Weights of a small transformer language model: normalized queries and keys, 492M tokens.
MLP neurons of a small language model. Each row is named by its layer, matrix (gate and up: input weights) and neuron, and shows model dimensions 96-191. Each number is 500 + 25 x the weight over its row's rms, rounded and kept within 0 to 999. Numbers have three digits each. A neuron's up and down rows have the sign that makes its largest values positive.
After each neuron's rows, "fires on" lists the tokens most often at its 100 highest values on Wikipedia text that the model never trained on.

L4.gate581:489473508467504515472514506524458482467506538486501487474491472536544476511495524443462478518498497506473536507491522498477480498479496518490496502530533482485475471499502500539487485505501477477514482453515504445541509490488513490465470524465514506480485504503512531468487484467492466511
L4.up581:491507475468532475502516486495518475469494478463511476497490532473455495498491461492500512448499504533501507474489481539529483507503480511519486448491467479502481495480536472470542498501450481519540474465540450468472528551478470496487543491489511547499495527532500493474501471500530482522
fires on: " com", "im"

L9.gate163:526482467520477450493532469490528489464483477474488501506525468502497490458454475474533521498490527447484549473505529504495461497446503491529493490495539532499481468519510501512495514487466493482509536486517502499522487502498507495483444492534448476479506463466478486450495481496551498483
L9.up163:512458534512490480507444487473487484473524501493498463474489505466511485484509503498520507487515504467524518478478509461528504494504506480501500478506522541514460515512447511511506481511475524502485502502524477517502533497466523523541530470519512503517501489467487511528511483513486497475
fires on: "ig", "f", "g", "rom"

L5.gate409:491496509517489449516478469506512497518468488467483513501482548499486487537521459511531539498489492521461445506496493484493479558485465503523480490507476538550490461496487490503491509440555493538501489514472554495532541470482520526456469496504554479504506498481506490489491490505539439496
L5.up409:498514490503505521501502531480445512526498512491555477522491514522494503523481547473497503522481459517514452469470478482510553507477500504495409515506555461503500479524494456500473533510483489478489479498466480477481485489557498483526476541503489467520482508527547486483483481539501486510
fires on: "en", "v", " to", "ra", "id", " it"

L5.gate658:514524492464526507535479504491495523518503530458524513538491462486541475510510475506496537502493512544526479505527457454489445508472498520518508505448481538528534456528509527492445527467524502519516532473471531479509483511538530490457515485479501512426516497529486535534487476484529519485
L5.up658:484508498457538509451469508503527502476505503470496487529487513495474454525471503473496482533489484513504486464532520511495488503511475530509509535509472507514492484460467485509466497468495471514462490514513514496484487491500521534461514525464484509504499530532481531534456511533449476472
fires on: " as", "as", "===", "ent", "ing", "iv"

L7.gate248:483493520510491513505488499458512516443507437485497479513526479437532527462518483463503447486484509464501506519540530561489501452519484520510486516529519496507512519484475528454467503485526493475531469500496522509526502467515557486518516503475487504533464484533494503486480515486488509476
L7.up248:497487518463520542495539521493492574488539505511507458497448530468562513516515494525534460531499540476512512488449533521495490522462545508482477470483530483472537435522499472522500464504499469480505509529530493498509478512488526496513470513537506469500503494498479486492507487500527540479
fires on: "t", "or", "er", "T", "et"

L7.gate437:486471519527491459562510489498478514487506462499491510433486532495461480475530499477506533552489517517525492523481475503509513491504505459504536512519518532482460531503521500499473526527489452538476504493497476493519469509499523509515476502476497475472533490519515496456511519475499501533
L7.up437:465505504513497452520541496500499473519503467495513448505506544496480458481518487518472528494500526533527504483477496464524516548468517469512516511503501471492519497508507489482519513510514486521488488506494509529521493487480562452520529501521514475492520511503505465496533520510488552507
fires on: "s", "f", "t", "k", "g"

L4.gate361:493517499494493496509491458520501483479507469483483489467485496522494517517478518473518468553495506502477504488496516475469467505505456523520542525491464546498504481533510539511497510514470492501496500548472543513507497531497530511506494464479524482510488466523535469494498538485520503475
L4.up361:568516534448510499511519550445495483499488512487506485467483535522496490469476550505501525519509495509442505455496513500519527446486503482510447524514496485534514503497508507515482498493520519471497488507471495514494508536524484499510493527524482545501550465548494467505491500524520494490
fires on: "an", "om", "\"", "ct", "en", " to"

L3.gate361:493516469510514506494516465480494497497510478527497464501533499503441533478466473471522488494507453467452487533499541511484522483522489517534489516490485472461494457506480558481503447501493497526500473502482536487502517537509479490519538544503503505509472521482450484526485513504511531487
L3.up361:507533500533500520485482522537506509470505533460485489491561504545481537525488499508524493510517504527489546506532515518528515457489531530508491513487501500478511497475527502537514513530516576512450484449512507467507524504529477552548517532497483478490542530480485522510526506484546502507
fires on: "an", "ew", "it"

L5.gate654:519461516526478463516475494528444539471500488489517469496522470505504551466513488496504447478474472525493483477467492577537501481497481478527500512476533511508518490533514493514533489510547526491484469492476498500497474484565480524476501490508462485464523470462474530484516503496512511492
L5.up654:537483491459532496483509515482515516513553485512491458465476515489511516518513484517500464511497488448502466482463512508497540484506494469475485507476485501531532499482492481497511512501480534535509513497486520476515451537560495492497490484551503493491504521511533476512502453470476528494
fires on: "t", "h", "s", "ment", "et", "+"

L9.gate45:477520503487489468469553484507535498482518489511481432527524476494486547512533452505490449521444487508526507480481459473494477493455463503527500495473507509508469500485489516496494522476541470432494481486527501471484489534469499525498481480498496509494507494532435517524501511511455515505
L9.up45:499507528493523520510555497537507494491480501486497507508502519501501553523511513498480512470485493464488488479523449458480526510549523513541542493469495517518498482529444533481466489508553485477495474485523487484523493484517529501496510522486484468476487538474530510559484462487504531510
fires on: " |"

L8.gate465:470471540476522503550499517504475474475521497502454541478475439515515470517483499538453472448436497489494500531495523483480488515501515506452465530475448567528540479462522521465513507488497541480461487506437491496463494512496533492483498466503488510477523456524490497508474509465531528496
L8.up465:539453477502474520506502505495475477493493512498522495495504480523487490483514474461490486490503535540535499466476533495470481507421470484498501487498533529508521524431485532523530509467523524507510503482522488472507486494522505470466489499452485521498491479503509517468519523490478506518
fires on: "t", "ver", "en", "c", "ag"

L3.gate598:498491503473471484518491536499531475487503515479418523463522473501472520519490493480496536467497521500479496525515500509457497526550473528471468476486512512506486486520489474505481492503500489546487491419521520512529507506494524494471457485464529490515521521493477538446494536522509465487
L3.up598:548484492503469488466478489467485483473469516481518487483472508550510501520493497506505514491525521515488512511507501454522480482540528494495514438476461503464471552518477520508531485509519536507476514492516493492529503508494523471506534549502515494514467505514455527478480480472506484487
fires on: "ent", "en", "ist", "r"

L7.gate663:457466546467491488472483489515522472511536497560471517491512476529484472448484520496517540519491502517523478471529500503524497484529492482470502506543511462505518498516503500535507487449481521479457476516497511506497520539488522490474508557562533498503539545507480494455528495487473531521
L7.up663:494511499500530501472512459477502539499533522504488546496501501477427512494501475547521480459511509450515486476498522506497488515520514515509491504490507527514522516478508467560508482511475483504496461505495525503542523480475501479503522547492490531538518482554542467501506510493515484486
fires on: "l", "s", "og", "r"

L11.gate586:493463487511541511495562493554476517464505492443493542465514457509501458491472476465443480562537491479510505510486516475486503497496512487463496506516486529503448484492530486465498484469531493489500537479513500480477461488540512503493479476453471510499484475453485475468549505496507495556
L11.up586:459494524524507552487462466477485499495513466496525492441463518530463489549487507490505462474478465549487520505491519508493471502430527526479461449534501502488498501517455481467500480499492523506534490517506485511510516517464470545492489524510518507496539475489503504510489467519501547460
fires on: "r", "ar", " com"

L11.gate179:524500497550434529470526518531515508504514517540512509461498494472517548502481474537489499564515469478480483526508487478550467514515536490499507525516448526525476508489517514525451512470497471483461494509493524505488479516516497508509488484518434454524541485510461480516512480536561482494
L11.up179:480470486511496497492494525551526512512437458504500504472517507478565469425516467499530560569464478491488494534494528495504492523487506532510480496516533515507459496434515496490517513496542498543516467523513476513512511508469499509506560481523481490489508505470474489509481460484539456528
fires on: "at", "ro", "n", "f", " f"

L3.gate6:483469542512524471481496517447507455531502528511542494465495490501493435513482514504510506467466464534523491474469483488488535511506485469484538467447499503490486507544478519544550507482479473508500489468466551531535483520472456503519462495545495478514503509436527472466470454502503503539
L3.up6:485526496522484512529489486453470502499509524505462506521549522515497446484521482492519538500538542503485520500495518510499513483539469498468473517488518485508497502517546478475504504523510522560543501519531476496445469505523479488506519514527518509526500496481504513490464520530451526483
fires on: "d", "r", "il", "l", "ac", "k"

L5.gate645:484495508544452478523537501533490521537490488481452494531487516525500526513514523467474466476524544524436448487491527515499515532529480482472452495561540503497502487536509509512504488523498531555527457493506517510526505473547440489538508464474502471508493479488502486539513509528475537475
L5.up645:515481522512466449469499520538583513472510462476526503518490492501504501494506506488446514509510500501512494496497557528486508510492558490507524488509496502503496529511496465521487524517512465509522517496514522547544508499536476482501503493470545477475449466525547488440513530447494502511
fires on: "et", "el", "es", "g", "ia"

L8.gate357:455474524504471512513503476512480486461498501515485512537474506487511536480503469482518507497473498491537556496499485530527472454464517500506471441517475519491513503463488504445486501480492516502542492480483511526491519539506495541531482545450456493505561492544513503497502498497488500507
L8.up357:488500540497508511491529445455542495477512480448462458499485521528475539425468479548531521482545503469532497526456475503501486546519516528465495471508481464524549521488497465473456534469498484521499496524507514481497506500467505532541530515516490493520523519465479450526548466504551472432
fires on: "re", "m", "f", "el", "e", "am"

L8.gate7:458428537527508492497545541529462545509512493477517503490510476523481486529525523517532553497512514459521520510498489504529521459510483496488480506513537455498524514501497514515505479472503524508450468523514474536518471499488491494507521529509473481500526477470474469496551514474532471503
L8.up7:498521493523527524504502524528511520476567552472477504503505489529485521528493524559492531519477528522540443483475475485510474492464500482482506521480536510516487505459526478536466548511448463509523515515501523502470463505465495476509498496516468517531506474515488478493527507507530530473
fires on: "u", "l", "er", "s"

L4.gate344:493489515517520515507509470509485451536474478462522484519511488529486461462524493493484489524451516510538449477454468524521514521470493488468509514524510509514499539507478519508463479475523523516467513483516504506517505495503507507528447481571502528488522492487506498472477463546487516514
L4.up344:509522507549492533537549520481474454492495518505505510503554550492501460490478508516510500501498505501509512469507507514479560510473484490514515545483510510505511521492481473510472474506479482539490496525508493501511478560488538515564516492492533474486515498526484506481468472538498490520
fires on: "an", "in", "l", "er", "el", "ar"

L9.gate246:496503498502474461489553496474529475495483517482505487532539504486506518499503522523514481508512455504483494502467503484487495509508527533488512476509504463533464509516572488484496543485549500514555455485506494467494485485528490508482514538478478469529473516481480458497471475517499444553
L9.up246:488496510518493508500513534495482525536457475464456495512531513472510482497538495515508532479513517488475488495425531479504472508508468506499503502516513536500513466474500480521556504505508497551529464480505492519517489508450509484517495475523512521511511486521519500502495492514471530538
fires on: "at", "en", "on", "re", "ra", "ro"

L9.gate623:501524516502478504515489496486515533502492529449468555462485506483491500552487544461515467562525569499505493513487501503503515475480474474524467492516464497439495502507535537477492482512494485478547500505471522507513486529516485487533473473526505515548531500500476494519465452497524460520
L9.up623:513496478561530509470531528539499541511522544473511500504505501541465504493447508462525478503463516482445490496504545506506494460535545520504536504532511534539496523513500540515491479488489479512494500546461492521518533514522436508526503505474514561464480548495491506526470512526509504517
fires on: "m", "o", "n", "ent", "ed", "a"

L4.gate358:523525493513512569526491476505527462529503560529497460532535543527496499468485491509493468507464483520488497494501517513484502501539464506504487552525482490490489488517483501480506520516494503535515502526517504493530496518473507482529514520478514524490492513539475455481528500543525500517
L4.up358:487517461489482511506470505563512465522523516509524482550503511533486520462497489484463509518525460499465516535491522472506510501482481525476477527513556500505517483479499538504507532494509561515494483462476506505487554523491486475539482512512462506508488515520517487514523531480516480503
fires on: "us", "um", "it", "ew"

L8.gate283:505493488490479501501518554477480477500453447497522482484492477488503527449490505488541562509514481523549461487577506472486500500480512500484486487526539495515488472498493523503470483486454453505476492501516502536468513499487501501528567481507483488505499475493524490471525539514519490482
L8.up283:476470504515460519463553490502528458472498466473504530504486500529547462456505469465470536510506529490493494548493496448509527514528498509544469513483517528495489462499469505520464471474526451552537490539504531474542528547500537550480488506474489472503491520512513504483482531530487490545
fires on: "f", " m", "at", "p", " f", " to"

L7.gate152:442475471521453461479518530487513504470511486463469487528585491527484486503500501533538540493526487487492506448509505520519520495494493510504531491537533525513529517510545485525522490504511484452503518505536505525532514488476523513516492518511470482462477472553451513535488444479476511500
L7.up152:518459512451509460543509472518514495517507497527491503442493510471541454485432465511443535538508498499505489446437538493495487537520462442505495478513485492503493500487544461524523492491481507464494504513484512513521476490520486516500499491527501515521493480509477478499497476480479512485
fires on: "ig", "g", "al", "r", "x", " or"

L9.gate587:511525526577532495498477511542488504484523500531495496487481492468502505512520476486467498460484472537466510487519514482515464514485509468501504514485536524464527469520519573546505497539503494505497473484469517493487504484484511506447533528481516507491537521524496513491484523475506509532
L9.up587:524524504462524536504512499476474498462463492514497527497541521479468472509518499493483475514516484492499500498534477491483456527502498514493501486481522532560538488538502481506500514494502491474551520532491495508495479494536489505515514465504481490583506480510545523496514471516460502465
fires on: "on", "an", "in", "b", "er", "a"

L11.gate578:495514509568497489496500500526510467506496516530500564477521502486510519452540457479512506516481525481479488508526455473529489496522505500511494500474500469515525494482507472513515546535489500507501516535494508485454541466493511522504510493547495529521504473525474546507496485474498478471
L11.up578:507522455538483513502506468509501505492505509512484518497505552523483524487526507530487498496472467524502479530518500485508478506520486492542502541502527477481506440555528489479497516531514532568495483567529511502515475455512490476489544544515501485510487501491503478533484483500497528487
fires on: "l", " to", "n", "ro", "oun", " an"

L5.gate48:502480530523485486522470497492500473484507474529473488515508506492490487501538514460450483509518523482482523492516512470465510449547490491502530502493493505480536537523483492508511520498502524492494510482519536522497489507504485568517497542475478495503506467504521496520500493522533523498
L5.up48:445501507493517497570480432519508495516499480479518525475468477501514507489469473486469532494569459530523496500469482528528508535491460484465492456505489503461510516552528495502471491509512465480473458477512499480512521489507523505527478488468488450555507492488517466516510473493492473481
fires on: "r", "os", "m", "el", "k", "it"

L4.gate603:503471509475479473453477482527497525485452491473509524513479523507507512525482481483468502492465528496538475560520525528465489476467494459510505484493502529520522520499509497541485507453494468513453533503467505538503475452486510525520494504502456487498465526536483453481534477466491529476
L4.up603:480532536516512515533491510527512539532524500497533469493523503498450543504491487526516514495489557508503518506490510469523470485539463471532492479478523490491470522515495521481533511519514513523514491467508454528481529487500526504478468518499492490479468523476506535492504502489461550523
fires on: "g", "k", "t", "el", "on", "b"

L7.gate57:523498473521482544476514496441492459503540463517497516478499480486536519487509505484506466487505538487444499501455533520487455504516508478534511516470525530502506499509504484542504566481518463541480488551480491467505531511475473508491480505504514500495525485528478493482504510487555513453
L7.up57:511490512490492483501532477462514497478499497513518516475532464481550473452532539472525481500513492501521462489476486485527479488482511486519468513542519486530500467533501481504473557496517500467477489536501502550540499485524520502469534516499509500502508504503448454460537491499570535457
fires on: " o", "ro", " to", " or", "et", "em"

L4.gate565:500460518472520521470421456493532467543509502492505480482504509513488528506470484499512525507477546506476493513480484542494482526497503517484515473523505457486534474473474498494452499478507434511504495499493507506527503472494485545469514512499498497474492478520497501505492468494492502469
L4.up565:487462504534466522536545458536476478514548519497483472527487520536534464506487510485554519514480499481538505501526541509504465521498488538456525501492471471464503511514516537494482528527542472470525518516488505530478469520526505500502549510504510502530515488466523520495502516498466485506
fires on: "ion", "c", "a", "y", "-", "ac"

L11.gate413:548458515515489546485509501533470525530478502498448554523512500519513518443508488459475531503542495514498484489517462502491493473525560493484492539494468482498507521546520511531471533489508483481489498529506495483543524498517529515468473474527535488505505464498465489530475500475471526500
L11.up413:513520507514520513504449514492477535504473488475510474544445454518520519503512497521473544515514487515484489464514525516500486497426494481489532515513484522496494494488500537536518527473535514485501505494521485486477483483495494498524510481517450489511551505494527532466482510497461491487
fires on: " g", " to", " a", " in", "c", "=="

L5.gate577:487469473515503464519455523505447469459520503482499487498523472496494492508501484518459483488479530488505518475465497479476443506529502500494493467466531511486508483497503516500465536461511510514534478491499558491556522519503528483515496455516540502513481517525468517504500504489460476448
L5.up577:529498506500525525486437470475496459459494512483494485542497469543465487504519478472509512520494512527504457482528527531514473488446495456496505496480510561472490496486500473515476505484511508474473509473483467450481519489507517531520510528491525497513528496531461501458488511525501499507
fires on: "===", "==", "en"

L11.gate73:522500496501498515511473515481452536503486498501505511475531510483486489522494538502478498495465463502466500475490505450497495548521521535486448508515454502503562495501460486497496470490517527485540490494547502503518486479488470529482497509475518544535484521486507481533544510498513473468
L11.up73:522544501478521481485472511460520494520483520487544476505535515474542483472553531541488475461525492483539477565495487507510478514462503497485483455482513503464475511521483509451470460508531501498560484524472465481483493471520507479476457531536483475495488469486531493477505511488473448506
fires on: "i", "v", "a", "ri", "qu", "on"

L7.gate221:510480485484501502525482489497504459498490510504493478498513487464501479523540486513507519498491530512527504508482511505543510514487537540528506466494548469505519494469524517507502533532507431511466467500495495507481564497482505573489493504537529533515482482495447507482509507448582505465
L7.up221:484490474513497508492516515507502474504496498476479522486500493526478511484499470483481501500495506470552467541480495499555436505487532476478493472521520467494509517532511492482509495526538478524527505529544494506485439524496463557491538491479472497488503541539480523457520503525536486467
fires on: " to", "ly", "y"

L8.gate548:498530488509470514533474501486515490529500519466480470468490500508519498477556515483528512534515505533466489490447496407492468485507490485529496500489491450515512447488518479522543491478450511501490484495511506491476516443483495528515485562541464502505508477507485480479485491492483536482
L8.up548:502530517471506512534458533509495463540508541507513505496505489526511481501478479494477490498509523524494515458513501485466482503531515496451493540480484518511483499450499496511500515455456530509500469492495517489519490458487523530466482493482549459482467527512503492462494486536480514495
fires on: "ess", "and", "t", "ut", "it", "g"

L4.gate501:514496527476523510487507538494493499527539504491520475496463541519566503558472536428463483487492523509486532496501538531501488519504480521487483478509481508503484493490483476476478486490535484534506448521534499560510514500506492500470478480504519479501530467540524482521474487513472497499
L4.up501:477464509516508517494518536521503460483543463448482503497457473475500495459484473463491523453515521470534496498524472509514543485537501480519532480482495526521502504521499475502518474499470518527467507503530477524514547474487496512523492494502512534515516531530466474535493533508467513520
fires on: "o", " com", "os", "ing", "le"

L4.gate516:488509507502529532458491511518486523532474536474483502484514499475506485486467436495535529490494488532483494530544479479540469478483487501497444514517490547487512505524458530494512504442485496487466524468509495552510508510492493522545509510525476494529491508497479493499488509484508528493
L4.up516:481500472511523459495513512508463514487464531491510524470542458508544503506459451456486556502504424516481477498470476489507475478482507518497481498538481495544451491512493507484454499498504511476475487520577511498551508480538488507513567486482457482548496493496566494508519505497513470494
fires on: "\n", "ain", "ch", "ell", "nd", "a"

L8.gate339:467491493492494520498506530502521485472525467530511526495490521509533481463530494540480500459513549532481516511480474526517482560503461492530497482501533495483516463450504504553508472475464517499541473552487518516512520503499506472485490543480547501516463446494474514488479472488490485524
L8.up339:477521502500488425508516520510468477531527494488517514479491513498523505488461467524464496463448507463538470539499530482532496483501474501520506473515488495498517503500481536497479503541505500427529517477504473511509480521448472478497516466493509479512533523490497483475500512455479498480
fires on: "v", "t", " at", " of", "ag"

L5.gate272:486468506523511455464478477526494478495519489449511532459529465520542464535486510497506541485512540502509488487532492458497534485475487493484468503476508494528474500516474515503515532450477499510491458520473503492502551475495488484529483519496548459529517507500518510451480504509503475496
L5.up272:460467575522507490526484501522503505452535501476492533528528507528499460511460488516485531498523476510517480500538505452472539476501482486488523470476529483476496474500517505478510506520523527518497489482469483524457513475538469500507498531515513465478494505520450539496452492538487526482
fires on: "d", "ed", "l", "ent", "s"

L5.gate156:497475531538499481497488582496449503517488497517524507502493508477499494534492541524503525532486505501512508513467566515454488543507487508517454522513509511476501506540557492527495471483512562448469505494483563465519464508462517503508501486474462498469503544502498475485458450482527498472
L5.up156:474501489473541425491471534489493478506505486494472493508497486512510509505506509463483475492554549459525520537512527490540466465502493515498489546532520512494537503498459519491488504514529516463564472516471514436473502505519488473506433542512528479457456483516487448451485474489483496497
fires on: "ul", "v", "id", "m", "ag", "i"

L8.gate110:434452524505495493511535513495503472495517508482489523507483506534469472485515509507506481526483487501512572530486539534522522510520474504480531530517513467494527501516484506532472501561480492468523479484533499506492515468499518475488507537545492522561493512530449501528522485490479491511
L8.up110:484505481469507453523506541536519483494554522505490525481500521471519480543485500505455536486535507492451518522475486483465476507421502494521509512519500522463492504453498492479484502499490473507457519492508479474482531470541506488500448494487475462518504502490476501503522497481499499493
fires on: "r", "u", "ig"

L5.gate351:497504494466468516516523495521481528512485515498484473495490536491554504502478534475455529465517498503464461528486458497427548505477490461470503477525548458477479498467481546515461550496467497520511467485484496517498524464483484480492493519487505465490490477543511535505489495505502526519
L5.up351:504518556470483450521511491486513484475535505488478519504540480503548494506437480492436508489518493495479514515486512467476545460503481474504512481476535477500496543454492486522487547525500494474513506507479495514497481511483497469519520467492461466484508508494564517457498530553523492495
fires on: "l", "s", "d", "ed", "st", "ist"

L4.gate491:553505444479481507505547511470500489514528438498512501503494448515479558523507487517496506488506541480557467542460513421462519515539513487530508473566529504506547487512505516485514504478522466494486488504514441504509527512558507527478483512512520464492496481500467541499484531511479481483
L4.up491:521498465508487471455472504555466486497502519472493480478485518507478496489510465496507530508471481490528472528489487497524536543460529512531497439522511504503502475530500501470488504517517465509461483488556509478472501496552526537493493459445525490511498558461526492513489467478510507489
fires on: "ol", "ud", "or", "ar", "p"

L5.gate143:468448505517485500508489456509508532520502502469523504481459492450523489498529532544495489518499533498513510539522518502481482507482458510508522492513496470523452506460514497488475510531495508494529526458498533475492510495452489499517487497473476513491556481477506488459510472523493533513
L5.up143:482467506513502503492504527502487510479507509498541538486514494548496524498489502501507559434534496565510516475484467509522540510461498475527505515517545489534560471496505488482510489489516525514499458477504514515482532493465496478490480503523533455485467518473480479470508493566511447507
fires on: "ig", "g", "w", "s", "k", "x"

L11.gate612:531480524522488513504509503503462529484468497492505508493497507444484482472412477499468540530495486509524496521508486536497436518503504515466501498493495462507514481494467542519460566477498506531488499513452544514470512517523513548520503509520459487548507489490519498529496551497458472501
L11.up612:495505516486508485503506510535486485511494480512558463475497490506460505480446507582495558477472482483467508533519531498503491508534502521520470450516518513524525520540498525505508517486493467488505493514501491496492506544542498466506461527505489479544507480489519506507463470500481487519
fires on: "ar", " l", "b", "t", "m", "al"

L4.gate227:490509505437486440548521509466523523472501521511498476488482509520465509491493494479493491495493524549509504513517566554459475507504506491513544503503544456467508469482450485505441514529491500527482531503525541450483484530504480474473510549526493497462524493491522474538503498509511431516
L4.up227:527496496508487486546550524460473486458543524517508515464475460471501486541511518505470528491490526513482480494472517564539498520488506545517507477511507486504435446482487485460497507517456510470489495494500497468512539504542498503453488529527551474490526536473463483490472478484514490520
fires on: "o", "if", "s", "ain", "l"

L5.gate543:491494481487469483462552514518504468466506485485510519491525521512486486477492490536484500523469494536531488471482447518471510488497513499471492530518447483494465480523499477570493491508470475488532513504500513485517496492461513510494465488466484524506558474507468489513523512480515501489
L5.up543:464540510498470478490506524508487533539493519497509503480500543487529504536516537473444543493498496524492546509474528454520543529488500482490487544533503544509495483510517524513489506481515513465516533537514501498548487505477501499500493498500491474492519526501461482454535571470465504487
fires on: "ct", "ig", "h", " of", "t", "g"

L3.gate504:512502508453487479501518451534472486467519484450483508533480479481461515517533501512504511526465510538493533495460525485527482493506455487491483534518485507501471527507480479507526510516482524485516454453502478497461500504471530535514482491496497486482556482474513560511496461454498459519
L3.up504:474491529513518540493523560517494508513523500493471527497486529494476548506507536498469510484504515519477482496503530509532470470518518527455520492514519499559469529543471512546504486565465494470497517464486527464523523535500484496489527484471529498548538524503503515504465515528494511481
fires on: "ld", "es", "m", "ent", "ed"

L5.gate53:503501504501524497504468506493527495466545516495503522554532470492526514505492468513492492473526507474508514507516461480471499517544500523454492467467539537483525459550495511494511458507544542498517476493463511476527506503503506520486492490499526466521499508510497524496498535479449531514
L5.up53:533486505510495504537453508537513553451471530487459505485498473459500465506489502518535465483520490483524529480491534514513477490500484496526530477455520509521535499509500517487475503519473521517486495463508460480488493506500493520491501515499484517535492461499454506537447502499566436511
fires on: "en", "mer", "ran", "m", "ct", "ic"

L9.gate686:482513467467454468535525511444497478533488515510479511482500508479520527506514518489513491494505469500483524509470474564513476442508499457523517505478508519506503545504510508455506543473530476470500501473509468518508504537470509543512495479506505543485505456478476503479510526497482524532
L9.up686:493483476516463533535569531491493464519527508477491493512479493516471491546541497437512537486511497528505458444481523517507473502518484495547509520524524502475541543495492530510506498488511492491509450464478501478552503477523511472504467482496479506475423546477493463574547500505490457440
fires on: "/", " |", "-", "e"

L4.gate377:457492491472523498471472516491520465501477488483510482509552486553482496492517494533471514488522488491535464471505462518513477539518473501460514503536540519526498463536531490506460508508529541504479541495547495526502514475532499504542531491469525474482480462501479475501475537541468501464
L4.up377:506466543505479480495464511527550472482500570507471450505502484465525486522497512476431477520545461498535519497464496525483511469487494490519500461541521491538527505538556513503509484518513491513524478503506509506528535530497534495467478503522465469509512500496474482466511526535508486536
fires on: "es", "ec", "el", "um", "v", "u"

L11.gate83:533476489520466477527468526471513489503502488497517521494542545538456520477521477528517487476512505514529521522494538505465466507523492454513550530495509506479467523524522481519512536501472510499481466514546499509513486474495488509473512532470532520476527490517487470460484519551476480462
L11.up83:448510500486502484517525530514492513473537568509506515521511464523479495486483502520517488483527549575487474468476477510497507471473572491507550498469530463534517478498486416469548504526507485501490485484528478525456500498521490498504466475483517519501528487513466503505501465533486441483
fires on: "g", "is", "s", "l", "am", "ap"

L5.gate221:485475547468498442475493458566514488498497532452459500496486514496492482496515461492523501485539490490463474519515449496517488517510478522502533479496508464468511477559461485548488507515495494481494474548493497480510506493515501524491459495505496484486503455490483500472448524505500495458
L5.up221:484539496454521483505462511502498463473441517520523448493479536537451481504511473490500506478536569539473546496505492494459471529502469489471470517528512495517541508487535503486511484445461477500484520492509511534455525499524459490488466499494518489500494493494549511494523511505499462505
fires on: "i", "ec", "g", "ent", "t", "id"

L4.gate682:473509475479462463457490454535553461507498480470548535469534476512521541480494518524523498538478503520507498507506481534523503500527478529467520509525517462531490506490489466490478490500496522511514484481533493502468522470524513479518521528496541479507511506483522485475475496549437484466
L4.up682:490473458462478482501529535512517492481493459473458496530519483523478487469505488469537524468465521463475517494469485521487518461504568488494516490529533510525507560552516478523497501500519490558517523527534513500456515578453527524515519505485553512515559473536492551476501471517539504491
fires on: "el", "l", ":", "a", "le", "y"

L7.gate522:540414499537499510482516527557460515567453491493517540461525527450509491455510492527510516534504474482483523512463499470552530543515472495483492505520493438506492519499493502512465485491482484495482465494517471511462462512520516528492489468478504491489496487512495497510507514549510510557
L7.up522:470453494483543537456470532514493519490504444452512530496501560490496524488480523535544515490492512509495452499491465511543506505519504479513462537474489478466521511478533475496481497484468490502484492512491516532473505458509497498521490517555478543504504493507508460542509480495516503527
fires on: "y", "ear", "er", "ra", "iv", "is"

L8.gate159:514507502470517481508455483501488481524502484472490486503464487510537517454494518509509487466489483520482457455477497504479496501534533502461473467501484501451527510510523550501517505539534516494470459499508537496486493504492477448457467536498531466535577518481479467480519474494481479555
L8.up159:501483497509479536513523483495540521515500501508476495498537503489486488501502478483480516546498521513487536472502529462489499502530515523494524468481522447577488514504490519515521570519498504479454478549491488488486529501542485522503513508484500481517547461491489474520506522454475503488
fires on: "r", "er", "ul", "-", "b", "en"